Weights of a small transformer language model: no biases in attention or MLP, capped logits.
MLP neurons of a small language model. Each row is named by its layer, matrix (gate and up: input weights) and neuron, and shows model dimensions 0-127. Each number is 128 + 32 x the weight over its row's rms, rounded and kept within 0 to 255. A neuron's up and down rows have the sign that makes its largest values positive.
After each neuron's rows, "fires on" lists the tokens most often at its 100 highest values on Wikipedia text that the model never trained on. A number after a token or word is its count.

L3.gate488 [124 102  59 111 138  95  70 138 105  82 131 172 109 115 197 149 169  94 126 162  90 180 118 101 146 140 107 151 155 142 148 118 154  99 140 170 103 127 134 113 137 169 158  87 101 127 164 191 189 117 168 116 193 152 146  61 139  99 160 148 106 131 136 103 135 131 121 205 124 110 168 115  87 109 104 163 199 131 125  94 132 171  94  96 167 162 162 135  73 158 172  96 109 130  91 172 141 180 164 165 116 143 178 113 103 138 175 143 126  90 138  75 106 101 124  98  88 128 171 124 193 174 124  77 107 113 100 124]
L3.up488 [112  67  58 137 115 117 115 140 115 119 112 152 156 140 178 102 128 120 130 163  96 171  96  83 128 129 109 169 158 110 122 128 116 145 112 156  92 139 152 135 130 157 224 122 104 115 110 157 198 145 150 149 108 150 123  74  68 129 181 137 110 111 156 121 109 160 117 132 138 118 199  82 138 126 102 120 127 132 148 117 104 179 122 104 169 123 161 157  48 118 148 103  94 142  92 162 155 132 154 163 114 166 159 118 121 130 145 156 116 114 156  59 121 106 139 112  97 137 197 105 107 186 119  76  83 147 137 153]
fires on: "." 22, " Maria" 8, "ya" 8, " Lar" 7, "ina" 5

L3.gate600 [136 184  93 150 129 138 146 109 156 143 165 141 147 205 112 120 152 160 150  77 169 149 126 131 156  83 173 180 131 169  94 143  99  97  78 133 122 149  95 107 154  84  90 104 121 186 127 154 130  99 168 106  84 158 106 151 188 228 106 171 137 138 163 119  88 138 106 113 131 146 147 115 136 172 171  94 131 108 105 158 123  94  84 121 106  98  79 137  78 147 121 127 111 104 113  82 210 142 119 142 128 116 101 135 147 169 125 136 104 138 164 153 140 141 102 180 126 141 112  76 142 111 179 144 121 214 152  97]
L3.up600 [115  82 129 151  74 162 159  99 141  76 161 123 125 153 105  85  87  79 159 118 133 176  44 127 115 167 102 134 125 147 122 181 149 120 143  80 105 157 115 126  93 117 164 115 114 128 156 146 132 133  73  89 117 130 125  86  36 168 106 180 127 135 132  85 191 124 100 163  83 159 141  95 125 103 195 107  71  98 109 142 126 152 137 138 149 188 150 153  90 199  83 130 193 113 114 107 138 143 136 156  91 120 124 175 110 112 121 126 159  85 138 147 124 142  93  97 142  89 164 114 100 171 137 122  93 113 142 104]
fires on: " |" 22, " in" 14, ";" 14, "." 7, "0" 5, " 0" 5

L3.gate184 [ 80 163 146  96 165  73 161  94 106  97 152 132 212 174 172 150 153 109 161 109  99 124 123 138 136 125 101 144 109 118 168 154  90  93 155 181 182 147 155 118 141 119 126 158 125 118 168  89 175 108 111 148 136 126 166 157 130 171 124 132 123 115 163 116 129 177 126 127 117 132 137  78 179 183 159 121  97 134  96 198  95  82 113 119 121 138 110 174 167  98 140 156 128 150 134 105 114  98 113 134 104  76 116 113 171 179 124 166 188 115  90  85 117 113 101 177 117  78 123  96 130  95 160  99 202 134 101  93]
L3.up184 [120  96 123 125 180 149 113 193  85 161 139 175 171 100 138 118 138 121 151 186 100 102 141 109 134 143 106 154 110 157 125 163 110 145 108 171 132  60 111 151 144  81  99  64  87 127 138 111 134 116 177 144 163 109 114 177 110 122 150 157  86 124 160 137 109 148 136  66 128 128 129 120 152 127 112 166 104 181  97 150 118 134 137 111 134 157 163 111 184  94 108  71 107 134 181 188  68 167  94 134 116 157 142  76 108 133 114 126  79 137 104 111  59 110 175 147 114 126  90 154  80 114 106 102 108  92 121 100]
fires on: " and" 55, " to" 24, " or" 10

L3.gate396 [129  93  65 130 123 163 186  98 136  96 137 169 179  73 100 142 137 118  77 134 141 128  68 170  84 192  50 153 162 107 148 138  73 109 187  99 151 141 156 143  82 131 107 131  86  73 169 113 130  86 137 154 147 107 155 169 102 153 112 138 179 102 117 123 132  76  67 117 111 162 130 138 162 147 153  74 108 149 137 144 110 137 136 137 103 148  94 105  92  90 167 116 158 110 166 123 109  84 133 142 132 140 149 185 144 123 156 182  88 156 131 128 121 185 123 140 154 144 148 157 146 113 187  96 143 134  87 136]
L3.up396 [155  76 160 189  55 175 100 133 125  70 126 175 106  97 169 193 107  70 108 182 105 133 143 130  32 171  85 186 112  96 150 111  35 143 141  93 158 112 113 116  97  95 102 124  55 107 113 128 137  63 183 106 122 156 133 150 101 136 102 103 134 179 116 163 138 142  63  52 130 126 188 112  89 117 139 155  81 151 146 155 106 149 176 110 131 142 123 133  87  87 200 106 130 116 206 127 118 131 155 144  87  91 114 161 213  89  90 112 123  88 108 123 104 148 111 171 111  91  96 152 168  98 166  99 181 118 113 143]
fires on: " to" 19, " =" 11, " +" 9, " &" 9, "," 8, " and" 7

L3.gate498 [ 91 154 143 132 161 201 117  91 167  78 139 141 120 141  94 136 117  84  62  75 102 124 130 118 124 144 153 107 118  70 151 126 156 164  68 129  56 148 127 122 158 141 122 148  99 176 163 182 168 137 162  83 161 170 157  63 174 104 103 120 180 124 109 119 164 144 138  81 104  91 129 113 126  89  67  99 146 101 130 147 131 118 107 162 125  79  75 161 115 100 146  83 178 120  96  69 110  53 141 121 133  96 143 130 132 173 203 138  88 138  94  92 129 181  86 101 103 165  73 109 124 119 169 129  92  60 128  67]
L3.up498 [114 174  55 118 101 149 109 171  77 137 156 176  70  77  82  84 107 114  60 133 115 126  76 136 191  98 165 130 146  97  90  88 154 143  50 117 146 146 102 190 139 145 160 163 138 109 139 129 110 134 142 141 163 147  82 140  77  96  84 188 129 195 132 119  89 132 128 115 113 102 165 171 134 142 102  86 145 135 126 137  71 116 129 127 142 129 104  96 152  84 165 140 131 119 156  99 105 140 130 113  62 133 223 186 138 127 131  88 182 136 153 147  89 170 122 132 116  92 145 179 131 147 110 154  98 127 112  67]
fires on: " by" 51, " of" 20, " as" 10, " genus" 4

L3.gate403 [181 117 159 142 116 119 128 109 183  92 111 126 113 171 125 137 131 138 127 122 137 146 154  92 178  88 167 115  95 155 106 164 151 129 128  98 167  97 146 135 110  89 167 122 114 137 112  51 148 138  86  99 114 157  78 166 176  95 124 145 181 123 241 189  98 146 119 103 130 121 100 157 116  67  75 164 110  88 104 115 110 119 103 163 100 149 128  99 148  72 140  89 148 152 153 123 107 122 114  83  80 183 106  87 165  27 187 114 177  79 138 130 181 137  61  87 196 179 100 151 137 104 124 129 184 140 128 151]
L3.up403 [148 171 126 121 126 150  88 146 102  99 106 166 138 211 108 173 120 203 156 144 146  77 116 172 180 156 135 175 140 201 147 160  63 152  92 107  96 136 116 125 152 104 161  75  96 165 154 100  87  87 106  62  99 112 117 175 149 107  88 117 106 144  81 173 150 137  94 171 191 164 163 188 162  97 138 169 179 114 123 113 188  64 135 167 167 106 131 112 113  99 128 110 168 104 123 141 134 136  92 108 127 119 115 133  72 131 118 122 126  82 159 159 169  93 116 113 187 113 115 103  65  92 116 128 141 128 162 180]
fires on: "s" 37, " |" 12, "\n" 9, "|" 4, " Format" 4

L3.gate222 [119 149 133 134  89 130 121 112 128 109 155  77 114 165 113  88 181 154 105 129 111  74 177 132 182 166 136 125 150 129 117 149 134 163 126  92  94 117  89 139 111 143 174 147 142 118 148 146  98  53  94 117 161 103 126  78 124 123 119  58 137 124 137 102 126 129 126  62 103 105 136 155 100 129 161 153 135 124 156 158  56 161 135  89 150 160 129 120  62 160 115 116 167 131 137 152 144 116 129 156 135 148 148 113 104 144  67  77 189 151 137 155 142 122 128 141 150 109 139  90 108 149 135  75  63 117 119 160]
L3.up222 [145 148 134  76 174 165  92 158 151 151 116 119 134 121 103 126 105 130 115 160 194 132 154 174 145 228 139 151 110 112 142 136 125 151 162 135  70 123 128 107 154 160 115 156 143 147 104 133 136 176 129  99 137 153 103 132  63 102 107 124  74 133 150  32 118 192  76 112 107 114 126 142 105 189 108 158 150 136 210 111  67 104 115  75 107 181 138 134 117 118 122 134 147  66  97 107 103 114  90 108 112 126 183 120 128 136 110 158 154 155 181 141  91 149 121  87  84 112 118 137  82 112 149 117 135 183 145 149]
fires on: " not" 61, "=" 10, " no" 6, "t" 5

L3.gate239 [101 131 120 114  43 101 155  97 129 170 113 169 133 139 155  94 102 137  90 146 165 116 108 141 133 140 161 167 149 115 107 142 169  89  71 108 187 125 107 111 125 165 174 111 115 109 162 135 100 138  84 152  93 173  87  59 125 168  87 107 153 106 122 119 133 156 177  84 131 118 119 146 193 135 121 172  97 144 102 137  96 125  71  92  91 178 111 111 191 126  99 166 118  97  62 145 131 135  98 151  87 129 110 139 123 130  66 110 149 156 203 136 138 168 126 104  99 127 131  85 120 180  96 106 136 130 133 120]
L3.up239 [160 110  92 111 152 160 126  64 177 108  72 136 156 211 155 153 139  64  92 107 138 103  78 136 120 132 130  92 159 157 127 148 139  73 138 123 168  98  75 162  79 140 104  81 137  86  90 141  49 120 124 111 155 116 157 104 112 138 139 125 110 136 110 114 141 103 164 118 111 102 109 151 147 152 103 121 174 106 154 143 104 162  79 181 178 143 140 130 148 136 101 147 211 131 132 117 137 115 103 152 109 139  82 182 170 139 178 134 118 146  95 142 109 102 123 135 167 139 172  97 114 153 125 120 111 112 105 145]
fires on: "." 100

L3.gate471 [121 110 135 108 125 148 119 131 106 145 105 148  81 117  96  86 137 141 113 101 125 160 158 146 165 124 152 131 134 101 165 130 152 124  98  78 144 160 111 100 134  66 130 161 139 121 127 139 155 123 120 108 109 100  96 134  93  61 106 142 185 149  92 126 134 107 178 134 147  64 132 141  95 139 135  92 172 176 106  95 170  86  62 172 143 118 160 169  76 136 150 103 185  78 145  95 150 121 145 148  91  94 135 127  62 173 129  69 141 130 188 179 155 202 121 137 151  62 115 127 183  22 153 155  92  53 120 126]
L3.up471 [ 89 127 120 105 115 162 122  88  87 123 132  70 189  98  83 114 119 110 153 104 108 121 128  56 159 178 136 156 151  95 131 119 145  95 103 126 147 117 167  94 183 150 182 142  65 121 153 177 100 148 138 144 117  68 206 120 103 109 155 155 124 143 125 204 169 105 103  93 166  26 101 126 187 135 128  68 151 137 150  96 141  88 121 150 186 121  93 167 117 155  98 140 110 123  25 149 138 144 142 164 134  68 151 169 124 144 149 110 152 134 194 160 154 171 142 112 143 114 135 120 107 143 132  92  83 102 174 128]
fires on: " per" 35, " as" 17, " time" 9, " of" 5, " year" 4

L3.gate475 [118 126  95 111 163 121 105 189 128 126 120 108 120 121 110 136  84 122 140 150 119 149 154 114 102 126 102 160 139 147 122  84 187 127 103 139 140 128 120 175 106 143 141  85 146 159 137 159  64 118 164 160 155   3 122 114 150 114 135 132  78 188 122 161 103  84 181 155 129 111 172 101 152 171 117 150 139 153 151 180 105 139 124 102  82 141  96 132 168 148 132  86 124 144 188 136 161 150 128 144  86 125 149 104 148 106  71 113  58 120 117 165 106 121  97 104 143 141 161 145 139 103  94 109 151 118 212 143]
L3.up475 [116  91 117 160 176  92  75 133 151 127 143 115 146 142 148 215 132 114  91 101 193 136  61  88 143 196 116 124 146 157 120  70 146 107 115 159 160 165 108 146  96 115 161 125  87 183 129 117 103  77 124 159 128 108 162 104 154 150 205  88 117 149 133 172 120 127 168 113 145 107 160  92 154 125 163 104  86  51 162 127  73 172 132 149 147 149 124 165 166 139  77  96 125 172 166  92 127  79 179 133 124 116 128  89 121  73 100 102  82 118 142 148 108 105  67 167 182 146 197 163  59 127 152 114 143  74 163 129]
fires on: " =" 26, "=" 23, "/" 7, "ona" 4, " not" 4

L3.gate506 [114 168 117 139 111 116 118 126  96 141 120 136 149 124 163  77  71 101 138 145  98 120 177 135 135  97 175 172 166 141 145 130 191 138 136 153  96 159  46 142 150 111 141  99 122  99 120 158  92 141 111 204 135 166 140 192 183 139 122  84 158 174 101 151  95 119  69 102 117 170 134 101 118 110  65 142 104 106 198 146 136 174  48  96 135 151 142 123 208 152 120 189  81 116 104  83 138 125  82 102 140 146 129 143 161 138 177  77  85  58 111 156 149 162  90 173 179  90 112 175 167 144  99 110 135 106 106 102]
L3.up506 [179 121 160  70 150 110 129  91 165  91 187 123  71 121 189 140 125 127 161  85 167  83 100 130 145  64  90 176 126 121 177 106 128 138 186  75 143 136 163 140 123 112 152 136 110  98 169 214 115 160 145 164 135  93 160 133 134 147 156 122 142 154 120 118  84  42 107 171  94 167 142 110  88 105 111 133  86 136 136 146 207 121 123  88 138 153 156  94 122 109 105 103 125 137 156 113 129  87 136 133 130 131 116 139 130 127 164 157 107  76  34  94 122 120 111 156 157 105 222 117 127  91 110 161 111 112 169 152]
fires on: "=" 24, "," 22, " =" 19, ":" 18

L3.gate497 [209  91 105  96  79 120 184 116 180 133 108 215  91 112 159 103 103  98 188 130 126 113 145 141 128 174 130  37 179  91 164 134 167 176 199  72 119 126 168  77 110 110 130 164 154 120 132 176 130 107 121 122  98 113 100 105 138 116 136 107 146 164 203  77  72 171 117 123 192 111 138 161  75 165  88 145 154 136  79  98 115 184 121 116 156 162 136  97 186 144 145 174 133 136 120 110 178 105 122 149 132 114 132  97 142  70  96  99  88  97 122  85  65 145  65 143 111 139 120 140 142 155  81 112  90 148 135 180]
L3.up497 [185 160 169 173 107 144 167 156 179 108  92 133 158  81  86 106 148 109 175 140 187 121 137 152 153 122 113  78 146 132 144 119  82 168 160 104 116 179  93 114 129 140  90 147 172 180 123 131 106 117 129 134 187 105 157 135 172 108 158 140 149 138 117 144  93 130 167 131 178  86  95 118  87 170 137 112 150 130 138  68 122 107 138 103 184 238 158  75 124 141  99 120  79 161 146 117 192 145 106 128 144 125 120 103  61  68  87  89 101 130 169 131 129 148 140 139 128 118 140 125 138 141 167 140 107 142  66 139]
fires on: "." 31, ")" 15, " (" 7, " Party" 7

L3.gate692 [124  80  65 145 136  65 126 121  95 114 231 147 144 136 146 126 151 121 110 162  92 138 134  95 115 105  96 166  74 146 171 164 136 123 133 142  98 144 101 141 138 129 112 140 113  43 157 127 125  74 117  99 111  56  62 147  92 107 166 118 112 119 119 133 128 112  84  93 103 140 149 149 170 168 128 112 137 136 128 161 159 116 121  87 120 163 110 125 157 128 142 138 116 108 110  91 136  96 173 120  86 164 108  82 143 183 153 170 131  91 191  85 104 162 137 173 124 204 121 109 186 112 135 135 113 100 116  97]
L3.up692 [132 173  90  83 114  71 118 142 145  56 136 216 128 181 179 127 107 185 147 134  91 121  89 106 120 110 110 180 128 141 143 146  72 108 141 148 173 125 167 149 144 115 125 153 143 127 127 130 117  98 155  52 155 138 177 186 147  95 183 136 164 139 131 117 101 162 107 104  73 139 126 172  96 156 137  98 115 141  65 155 131 130 125  47 133 179 174 141 181 134 142 148 115 132 132 114 112 109 126 128 140 115 135 139 123 212 164 150 118 102 210  81 111 112 149 120 158 151  98 148 169  85 137 168 102 192 140 124]
fires on: "," 23, " in" 12, " a" 10, " one" 9, " and" 5, " two" 4

L3.gate110 [142 165 153 103 182 149 134  91 127 168 132 182 152 110 191 188 106 150 135 154 109 117 171  44 112  79 130 130 174  50 113 126 118 110  81 124  88 163 117  95 130 120  98 128  83 108 129  68 128  41 112 127 110  83 148 165  71 168 157 143 132 140 148 160 121 138 151 102 101  94  59 153 172  87  96 137  75 108 109 123 118 137 127 135 137 151 138 107 125  94 123 150 137 155 103 142 161 171  99 126 144  73  75 117  88 176 171 144  44 131 156 121 126 168 141  95 201 114 116 161 126 155 124 144 106 137 153 155]
L3.up110 [ 81 160 102 172 112 105  71 111 160  95  98 138 164 144 131 137 139  96 145 116  98 116 140 159 114 127 127 114 141 146 148 132 135 122 214 122 109 139 112 151 109 105  97  99  80 132 165 159  78 166  83 110 193 182  82 198  90 142 149 133 127 117 142 119 107  98  73 121 163  95 153 108 116 109 141  75 109 123  98 166 125 154 194 167 144 138 136 108 122 159 109 109 129  99 167 135 116  77 187 133 185 116 176 137 169 108 148 136 172 195 162 165 137 142 135 143  63 212 149  97  83 119 224 115 156 174 124 123]
fires on: "O" 19, "." 18, "N" 9, "L" 8, "&" 6, "S" 4

L3.gate402 [117  92 127  57  73  96 133 158 136 128 141 151 130 112 133 141  95 139 128 157  89 136 153 170 120  64 119 120  90  77 123 137 131 127 170 100 188 180 115 113 134 106 137 105 128 103  99 156 144 154 139 156 132 123 122 168 171  88 139 110 124  90 111 101 120 138 108 123 166 125  69  98 105 171 105 136 154  80 115  94 103 181  80 130 157  96 115 145 163 117 174 146 104 145 156 145  86 134 115  98 141  85 127 142 158 189 117 155 142 150 116  92  79 194  93 137 119 142 125 143 116 147  74 176 101 122  92  56]
L3.up402 [ 96 121 113  69 125 128 128  74 126 167 140 116  97 103 144 179 119 156  67 120 176 125 153 150  88  72 107 116 151 136 100 134  87 137 135  88 119 165 173  78 194 103 152 156 140 168  94 106 133 132 101 174 162 106 138 167 159  91  92 114 135  91 148 111 131 134 105  87 146 149  92 171 121 134 122 150  70  70 155  57  65 116  59 163 143  99 142 133 145 138 120  97 141  87 141  84 116 142  77 128  92  83 163 122 150 126 129 101 159 118 167  90 156 137  81  84 171 167 114  98 105 186 107 112  81 111 146  73]
fires on: "," 97

L3.gate351 [194 147 102 138 165 130 115  75 121 130 132 151 108 115 117  79 154  98 149 126 126 150 159 114 108 116  50  91 163 104  99 160 119 144 153 141 107  78  92 143 144 151  89 121 183 120 124  47 147  84 133 159 131 160  92 135 147 156 120 161 102 124  86 168 163 143 194 151  95 103 138  97 150 125 139 141 133  65 102  55  91  85 165 110  96  98 152 108 170  64 161  87 147 157 175 140 136 165 142 173 145 146  95 134 137 115  72 170 146 136 138 137 139 155 146 107 143 115 114  66  86 122 140 125 119 141  78  81]
L3.up351 [161 119 143  94 113  56 141 128  83 133 102 188 180 109 102  81 115 135 132 116 108 140 176 154 169 119  94 143 104  70  91 111 104 100  83 175 148 148 117 109 142 149  50 124 140 164 173 115  77 171 159  90 155 155  39 129 122 122 202 177 134  90 125 179 125 174 179 116 119 130 154  91 189 132 190 134 128 148 164 142 140  88 136  70  74 101 175 195 139 114 136 139 133 187  89 136 141 171 147  97  96  59 120 200 129 136  94 137 131 179 161 118  78  77 152  75 142  78  96 118 142 130 102 119 166 111 108 151]
fires on: " in" 40, " of" 11, " to" 6, "s" 5

L3.gate320 [161 202 134 128 129  91 118 155 137 121  99 121 123 179 122  81 124 129 155 178 106 116 128 129  97 128 102 148 129 114 131 167 162  87 117 147 119 160  97 124 111 107  96  99 160 146  87 158 117  69 141 115 126 162 178 143 157 148 136 173  48 102 151  86 165  90 140 144  94 150 143  90  99 160 159 116  90 135 139 134 120  88 132  76  67 167  86 119 105  95 155 141 154 204 156 111 135 184 128 132 111 128  45 112 180 140 116 133 152 106 157 124  97 156 156 126 186 115 135 155 126 172 175  79  99 114 164  84]
L3.up320 [139 145  89  79 134 128 155 143 126 116 121 138 159 136 123 131  91 124 107 120 167 147 108 126  95 179 130 184 133 132 185 135  71 107  90 102 175 130  82 163 108 123 183 161 150  78 123 114  95  88  55 138 142 109 137 144 134 100 127 182 102 101 103 175 160 156 151 107  71 133 145 110 171 190  85 188 106 114 108  82  94 150 178 187  72 176 110 166 127 103 132 102 131 125 158 144  92 127  88 155 144 106 138 124 143  85 108 215  90 104 171 141 167 154 111 161 113 102 170 200 170 118 159 129 114 182 120 132]
fires on: " as" 40, " in" 8, " to" 5

L3.gate125 [122 127 161 136  70 116  88 120 140 127 154 106 130 117 108 137 125 108  96 148 152 184 101 113 162 178 148 187  99 134  66 125 114  99 100 120 134 175 145  97 127 124 147 125 164  78 177 155 138 128 191 117  59 114  71  96 117  97 136 138 141 144 164 128 163 157 144 138  99 165 103 144  96 140 102 172 206 138  88 151  90 186 113 155 123 166 164 208 174 121 112 126 127 162  54 153 164 113  77 107 134  88 137 105 102 191 107 129 111 162 141 107 135  50  88 166  94 120 116  41 121 106  89 134 147 123 113 124]
L3.up125 [140  81 129 104 150  89 110 157 152  67  94 112  99 153 109 102 154 164  84 129 162 101 125  66 162 163 105 168  94 127 180 155 131 149 129 141 132 178 126 106 151 153 110 134 122 124 182  91 128 160 145  95 133  81 139  93 100 135 124 135 122 136 112 148 201 123 146 165 119 163 128 131 121  87  95 219 117 138  90 131  84 132 157 103 105 113 182 145 102  97 124  81 144 112 163 134 132  85  99  75 158  99 130 165 132 153 158 166 176 112 132  98 127 101 135 132  88 155  75  80  90 157  60 125  94 164  41 108]
fires on: " of" 23, " in" 21, " and" 18, " on" 4

L3.gate686 [136  59 109  72 128 165 151 134 139  82 178 179  91 208 109 139 134 161 194 135 145 123 186 128 176 101  71 140 200 128  87 210 162 147 145 129 163 121 124  59 124 164 171 109 147 147 104 124 157 153 151 123  91 137 130 134 104  55 135  65 165  84 138 138 125 113 115  94 130 142 134  84 108  95 116 111 210 139 139  93 170 159 151 135 144 161 164 109  99  73 132 121 107 177  99 104 124 126 148 118 121 125 107 127 118 110  87 172 150  82 109 165 121 185  79 151 137 176 103 153 103 149 108  77 108 129 134  82]
L3.up686 [129 137  98 131  99 174  75 134 122 106 181 188 140 159 122  97 131 142 194 151  96 113 170 108 110 114 135 107 139  90 163 107 130 126 103 137 110 150 125  94 150 134 126  82  80 136 100 139 113 108 108 174 141  94 123 182 115 141 111 125 135  82 113  95 106 119 178 110 184  68 134  56 165 119 145 102 191 142 151  97 135 212  79 118 136 152 155  97 132 143  91 105 155 142  92 201 146 143 113  76  87  93 127 125 120 154  55 132 124 127 103 174  52 146 129 145 144 151 155 132  99 146 104 124 142 151 112 141]
fires on: "\n\n" 57, "." 25, "|" 4

L3.gate166 [ 96  76 128 130 121 138  70 153 138  81  92 131 109 181 154 113 105 135 130  71 147 155 148 127 114 142 117  95 142 139 163 129 125 170 144 105 113 156  97 163  83 163  95 160  81 120 113 113 150 187 131 147 149 101 136 128 108 125 122  42 149 135 113 155  95 115 122 124 135 105 177 126 158  97 113 184 165  82 107 159 111 108  85 149 157 110  95  60 162 142 129 116 143 125 198  99 140 115 175 151 172 165  73  56  80 105 177  78 110 114  82 103 112 116 151 174 173 111 119 186 143  78 132 149 126 116  87 142]
L3.up166 [124 137  78  68 188 171 141 100 146 134 182 134 118 114 160 159 111 142 181 154 108 112  89 120 126  40 121  75  80  81  75 114  95 198 194 125 164  64 106  76 158  99 132 123 108 159  68  85 132  90 117 169 128 120 170 138 141 127  94 163 108 185 133 107 156 133  72 118 125 153 155  64 172  91 213 133 121 143 116 141 130 120 100  94 125  89 109 134 110  92 175  89 130  75 158 158  87 137 101 186 153 118 155 124 168 147  98 161 165 138 136 167 104 158 129  88 159 112 117  80 128 176 127  70  79 134 127  87]
fires on: " in" 15, " on" 12, "=" 12, ":" 10, " as" 7, "s" 7

L3.gate284 [125 135 114 171 114 127 126 121 118 138 136 157 113 195 116 121 181 111 108 149 200 111  93  93 130 124  81  72  55  92 155 147 149 154 145 131 132 126  82  99 125 101  89 144 135 180 147  92 169 130 185 130  90 135  73 208 132 170 141 112 116 141 161  67 148 130 135 120 145  71  99 166 151 114  97 153 131  70 118 132  98  74 108 176  85 157 173 165 121 104 102 125  78  91  99 136 123 122 123 124 128 171 125 142 111 156 135 107  95 151 123 164 134 133 133 130 118 105  96 138 142 156  86  59 114 106 110 106]
L3.up284 [141 112 141 124 148 141 105  97 204 133 121 122 160 131 156 121  87 176  92 132 152 156  96 120 143  92 136  82 128 147 124  81 170 104 142 110 181 158  89 137 157 169 179 124 109 145 185 143 117 172 104 161 119 168 127 100 162 143 175 114  48 134 206  96 110 100 136 126 156 134  66  77 152 115  92 146 125 121  80 114 103  76  89 119 191 163  85 122 100 155 149 153 151  89 142 186 178  76 158  73  78 152 103 116 127 166 135 136 197 105 137 127 158 156 127 164  64 186 143 138  95 159 139 100 116 137 153 107]
fires on: " he" 19, " and" 16, " later" 15, " she" 12, "." 5, " then" 5

L3.gate97 [142  94 131 132 109  77 142  96 101 111 150 171  84 103 147 139 162 149 116 134 168 154 110 197 142  89 127 136 113  84 146 121  81 166  98 119 144 127 161  59 164 162 123 154  91  73  94 130 100 176  99 122 127  95 184 158 163 146 121 155 117 178 134  93 133 104 158  89 179 149  99 104 164  70 143 132 105 144 119 109 120 119  52  71 147 114 125 130 120 106 140 105 109 167 173 162 109 122 118 101  74  98  88 130 135 148 124  68 135  98 156 136 128  88 182 113 119 140  96 158 140 140  97 126 118  83  74 110]
L3.up97 [ 89 117 154 114 177 126 186 130 140 144 166 130 130 137 142 157 138 159  92 122 125 150 134 124 116 105 119 140 147 121 106 156 152 152 100 180 179  83 118   9 130 168 132  71 128 103 115 101  97 120 160 144 139 161 150 129 191 142 162 115 135  99  76  88 182  80 128 123 144 124 134 134 131 144 140 155 127  89 183  97 202 142  86  68 120 112 103 154 103  64 108 150 116 177 151 157  92 169 106 105 125 117 130 112 139 105 118 137 113  95 100 150 113 135 111 201 140 172  22 197 165 122 131  87 114 116  45  96]
fires on: "," 83

L3.gate12 [110 119 120 158  82 133 170 117 116 137 181 116  89 107 141 122  80 111 138 135 100 180 123 187 159 133 120  84 132 155 132 114 143 177 138  94 154  58 180  90 107 150  74 131 124 104 147 171 129 118 170 128  68 153  47 148 162  86 113  92 151 162 153  77 129 110 111 172 123 129 103  73 134 115 129 125 109 144 178 160  74 141 113 112 182 163 165 133 168  85 147 126 126 107 133 145 195 140 148 168 111 124  38 133 103 180  89 126  99 167  99 101  69 110 144 106 101 157  97  97 101 128 142 159 111 127 116  61]
L3.up12 [162 122 107 108 165 137 132 125 147 122 173 201  86 129 159 147 147 117  59 130  90 179 168 116 168  79  95 113 104 155 148 149 124 133 101 119 123  85 161 109 110  87 137 203 131 187 131 129 144 147  96 162 109 164 122 148 126 156 110  97 181 143  75 113 142 125  95 145 115 100 211  38  89  90 121 101 118 182 151 128 144 119 114 113 105 163  92 111 116 120 150  95 130 106 122  84 133 160 139 164 151 131 145 145 162 119  92 126 128 159 190 146 126 179  83 128  62 155  66 109  57 138  82 116 136 127 128 183]
fires on: "," 72, " and" 17, ")" 6

L3.gate398 [107 121 111 113 157 163 127 135 123 159 167 138  99 196 195 130 131 118 185  77 151 157 168  93 101 125  46  85 150  70 129 128 169 125 151 153  82 102  81 109 175 177  87 135 122  94 155  89 161 198 126 187 106 142  70 105  86 104 135 155 196 165 131 150 159  83 137 147 149 133 135 138  85 121 181 117 154 131 154 141  65 110 174  97 157 125 116 182  98 159 164 166 105 173 134 120 106  86 200 147 177 145 148 146 147 128 129 107  47 104 103 152 134 117 133 127 113 120  97 128 113  75 120 118 118 188 130 149]
L3.up398 [143 129 134 172 157 172 111 142  85 105 150 164 123  32 160 114  86  98 109 146 145 137 146 104  98 173 109 126 108  84  96  93 131 107  86 114 146 140 118 185 155  22 107 147  79 130 162 148 142 162 107 181 105  94 142 156 129 115 164 199 136 146 119 126  64  68 173 145 194  94 152  84 121 139 133  92 110 130 134 172 137  91 144 131 104 114 181 108 130 155 169 133 125 140 130  68  90  85 134 133 168  96 167 101 126 151 136 134 120 143 130  92 130 130  97 147 109 138 132 125  84  77  77 124 139 110  99  97]
fires on: "\n\n" 44, " and" 18, " (" 15, " for" 4, "and" 4

L3.gate303 [171 134  90 137  99 149 144 107 150 111 135 102 100 114 110 127 135 138 122 135 165  63 132 108 121 131  84 129  60  94 130  99  72 191 151  92 142 114 150 144  69  78 148  91 115  76 141 147 133 136 170 135 107 117 159 163 118 122  68 143  72 153 157  67 109 118 102 133 104  65 160 100 106 157 122  94 144  93 133 110 111 161 118 121 101 116 150 157 124 127 105 137 123 126  90  89 134 146 151 123 150 126 192 132 111 178  40 160 129 125 130  77 140 147 133 118  92 150 107  93 157 175 117 129 116 143  77 171]
L3.up303 [161 128  81  97  92  79 177 129  80  92 105  88  97 160 157 118 132 118 169  82 143 170 130 102  74  63  85 163 112 143 144 113  69 137 138  92 152 148  87 107 143  89 158 122 139 119 158 109 128 141 148  85 117 118 115  69 121  86  74 125 147 121 120 152 143 135 134  76 126 129 157 155 154  67 174 126 229 136 159 128  86 133 131 113 139 133  98  83  96 134  96 101 113  95 210  86 117 125 165 159 138 110 189 124 111 143 121 112 110 148 135 148 160 104 101 173 122 147 116 118 165 162  73 117 145 134 118 170]
fires on: "-" 51, "," 12, " inc" 5, " co" 5